Weights of a small transformer language model: 13 layers, 470M tokens.
MLP neurons of a small language model. Each row is named by its layer, matrix (up: input weights) and neuron, and shows model dimensions 64-191. Each number is 128 + 24 x the weight over its row's rms, rounded and kept within 0 to 255. Numbers have three digits each.
After each neuron's rows, "fires after" lists the tokens most often just before its 100 highest values on Wikipedia text that the model never trained on.

L7.up17:150120116138082164130121147100120090141149136113149064118118103131135126153140079131130165132055123086141120108099123131114167110100124073118122141121149122153124117120105140093120130140119143111101179162109152126127137137170134131139144148110120100112113111131152124114137146132150129118148159150116136140100112094147117138159149150111192117147153112129135156128146141155157138157111
fires after: " | ", ": ", " (", " There", ") | ", " "

L5.up664:128093114135191094109131074151139134145152096167119106122113104069138131104144169111105132156116136124128112151159102108128087129109134084126103138121160092134109124139124101155111128181145103087150170123120145119084127111128139177146110137142095112098194159123138129105116154137090107142154140148141134122113147100099130120094102075126120119150145115136149142098088127106152144148089
fires after: " D", " | D", "R", "D", ", D", " d"

L5.up145:122150170119140141109110114108120087100107131113135092104152112166151133124115131134107161096106130129087112165151113132114120115148110105111139127153119109140124155141080112135108097089155148133132101163157085111137140120161123103115165113165139175169155102160098152145155135119158097127123075144125111080153128135123043107096171105130155111116112130110140115178100102105124122139161
fires after: ",", "7", "6", "4", "0"

L7.up267:093143153131128100154110156147129111120115153144096150123120066104071134093134120097118142129121148158143158110099100135109159140121119111097136122114154121131123100134140165082119156116094153151109127105092140125125121114137143120123130089112121120106098111092133132130148139153147128143130146148101136147123112141160149138111151175148126115138125167147069090090170142140164087130122
fires after: ".", " | ", " form", " - ", "-", "0"

L3.up469:116142103150148124125117113113118208118132159164096085108100116098096134144152138116114115119102142097094101082125116105135114113187087117111142122133110123134058088128095157121169122129150118117137128142119127116124144113127112115130142143171135167101133143132113126140158119122153122138120078125140162105138137147112162120113160096140077133067118120131143132144123137140115159110101
fires after: " G", "2", " January ", ", G", " | G", "G"

L5.up1359:123121145098146129135097162141129113115144123140111160187146090121137110101136142024148144118154099150176138165133157161103083118088118155146103082079145133113107145122156136092116137133170108166135137137160122145142156086135136105161100093133121142134105156110136099146117110130133160120136140137172117089116095154123104073148128151130145168135140122129089129130143117112110153135148
fires after: "0", " z", "as"

L7.up1750:139151100107127104137156135136105147130129110124102159132141154100100138144171121115139186168125115141096113163118139117086072146060140122141063109158116108079111160140165142109146135105112128122096153114146118119105115097129104161145133171142155126180083162120153127135108150082107093128139095128119136114117195160115113112147091127143088118125160131137050112133125126116085105160135
fires after: "0", "\\", " | ", "″N ", "is", "ers"

L5.up1492:150132114150153126132132148108145121127133145120144183106149091113110124084146126132191128096146173122160136109134111142107138132123125134159091179109178145084116127111091134145151163122100127136166157134106103128139157122169142087129167140120110090099119076129152084141160125140110141123156114124161140147125132118112117110110116093149153075117100093132089133118134148101113142147132
fires after: " R", "- Gr", " r", "; B", " (R", " E"

L7.up738:178159141136158138090119149138153123137091126143184159129098116122126157127079171086100114086130102147092144145178139122105138134083157136090086107091128126154135155121139133150141125135137149159083123126128153139148126121153108112068116117118182157146139130126127156125120100131136125082124107121132132134113103113111125093122149137085150129120121107169113164156147122121164080135163
fires after: "1", "2", " of ", "5", "===", "\n"

L7.up818:109136134157104103099147118146138143154081167126177143188124143154114131146112127124107113103157106111068121141155096154106136110121141143139106155129123149081130162109120140092139115166108114170138129186113139108109130113131111140163154153159094092144148150137136093087157105113137113110146129169129141109135096153132124106139121170132106095130124152123072155140101118118146170143184
fires after: "1", "2", "%", "0", " O"

L3.up997:141098107159095162151142144148077125124120087117136109127113141110136123127101143096141111118136141127143159103080091106107142148087130142103109110131157156130105100144109148118121169143149143168127145114155122146122145145124157159120111136130163116119127105137135178143142138139114144061153127180123136144102157149129171099131134106121150158155104139132073117180134156123100117134125
fires after: ".", " married", " non-f"

L5.up1067:143169110118135118124149110149114116165088132140136151147113179142155175108113099123100142131109115139126132102122141170140113099152097107121184144141148121136113099125174153102121099084135150159126128137168152108129142120123120121125123101154148119105100105133094144057124140142150140126152092115153125128094110119143097108091157102108124121122157125150122144132136138118130148124128
fires after: ",", "aw"

L7.up1152:129154125119110114061122086117131120141130107144147121117134131122130100114142135132169139095093109146152197131133177119138128126132150118123156172127124157152165137086129143153088092137111141099104133125096121132112133116089125126168176173187114112130126090109105131117194147103149144137098148126131148122137125149141124116111149125104155153130130108128082171133100160115136139137128
fires after: "2", "1", "–"

L5.up1895:078149122102149150131141148052124138128136132142133107138097105097112136101153125087150126108097116150069151161131131155088105142150087097143105150161149142114152139087113124116071117152103075105133126152145102115138118142127149147160068126119176120082155108124118116128139171155162166133113117128115094126155133123111168108110107103109132102105138123116130106110147137147122164170123
fires after: "–", " ", " age of ", " No.", " League"

L3.up561:137132106097119119119116172148125143180089085108144099089091109159080150105133108122112118121105148133153166163151128106126107092100153194121084123147122128153128113106116192120117089104151131114117075115105094131135125158099125153107136139145103112122148165110120126162147122116107123111147093165145124105160116157139213129119147129109131088141138103117122143173152121121151139138113
fires after: "\n\n", "===", " \"", " (", " de", " th"

L7.up1450:136146136159107070109109136132140125127119118148117098141135135120083114142135107123146165083125102112128130065156114146120143129097122144123136166088164157108179117162121107138116093092113136125132138125146118109154132084137104132121151123115147111143132116126153142118103147147122130106106106136122115124139101124091155139111139129148135184106126157142108163191145083143124135139177
fires after: " ", "\n", "ar", " United", " D.", "á"

L5.up47:103087213110131146105098184137141112163113090101143098122167155107134110132119137119108131117140118121138157124133135126122089186126166158148102149170116119123133123086153167130103124090153184157115137140157111151156153149163155090119142098197100154121144130102124134114136120097122120108156121150168112103138103137106112164171145142138118136149117134128114094134120127154132124168136
fires after: ", ", ",", " were ", " ", " was "

L3.up97:108115099148132136119109110099111121111116135174087128109171095143133121110097106115088135116131095142139136143180126176142150095129101118108148139133098143086110156082114154164159153115136140119126087151133168126133156111106132131110132089105130143091139096096109149131173118097155086128147095109153135162145136103155171088145144122134077155106148144139125164102141121126132094146131
fires after: " K", ", K", " k", " in K"

L3.up1182:126136141124103159135107131153141146117073137124117135089132153113134052055107117094115128113110132153143143151143129119138149085098148138145108125139121127142157148121134108118128139129108133113124131117105117119075124160158126120147120152137135106123152124143124130112153121130127105144133148127138081119114143146124125093144106117130128129161135172131141106134142137126142072144138
fires after: "2", "1", " for the ", " at the ", " in the "

L3.up601:132131140169134130102086137157127161135134074088095117125118120126116160156169112153146098086157071098123085120155105134135108151085145169166130103103134185105140111123097196150145128072106120113152155129159149107117135135089151119116125130138088189130097102139130132097171134100083115101129141142127139122141121108163115148128130174150100123119166133129082125112148149138119121127078
fires after: "-", " \"", " re", " (", "/", " di"

L3.up1350:119096147123135137116169115142120126163181144146121122126107123105135092099154128134047119126162124162136154110135071098153121139122098115125137082128169158159113112129124126124111164122151119073134107085118133110118148147123120109104130097105135180153106126110142135119138120144155135134103144157153095107116147139110114120142151145096126084121129139105152129128130139139167115127135
fires after: ".", " or", " or more", " Dr"

L5.up1416:125115144145117146156069110153159142116137143107126090130085151118068138096110083144140123111080149100128142123169168106131151118114119113113135142135125126122129158127161095164111134158119198161132122146080124120110147132133138134142137152159134122140111113115130116164201140171145159136148082130147090121141111152146102154144116145134151110150105168143106152131126153123127095155148
fires after: "′", "| ", "\n", "°"

L7.up266:160138175107133140121082134170100145108112152136111126127093119125130138155132111149124145111149143130157120132139167160117161115103109130174108111094121136140096099118101139135151148126119089130123127108139094162128165154111092114111109103120100140119143118155132113137169135159127150110125105112115136137124138162112165134125143100123091159138135146111159150120143159121157132099179
fires after: "\n", " |"

L3.up709:115137147128121124102146132126091166133096137120141156152129179130111107150145170119118149124138114150154133146110126103107146133118110117141143172088150140161133089108101119124114136110112131089168153137108073101189142110115160091137107122150144136113124095173146124181121085088127142119143125088147119188148130111085115154122132112127138137160142130108127125101122128110089133124136
fires after: " R", " | R", " \"R", " G", " of R", " r"

L3.up1472:132114159130103128164136121109127141140183173153121134114117120108123131112126123147121149123126100136122164117096134106133150101111132133076128138098118141121101135100116093133138100112128131109145121125142178140114102136147133141126158137113158121160138051124132140097145143139094115130135135107127159124124066146086120084142151130123090121143140101165137118121187112133130116103124
fires after: " H", "- Gr", " R", " G"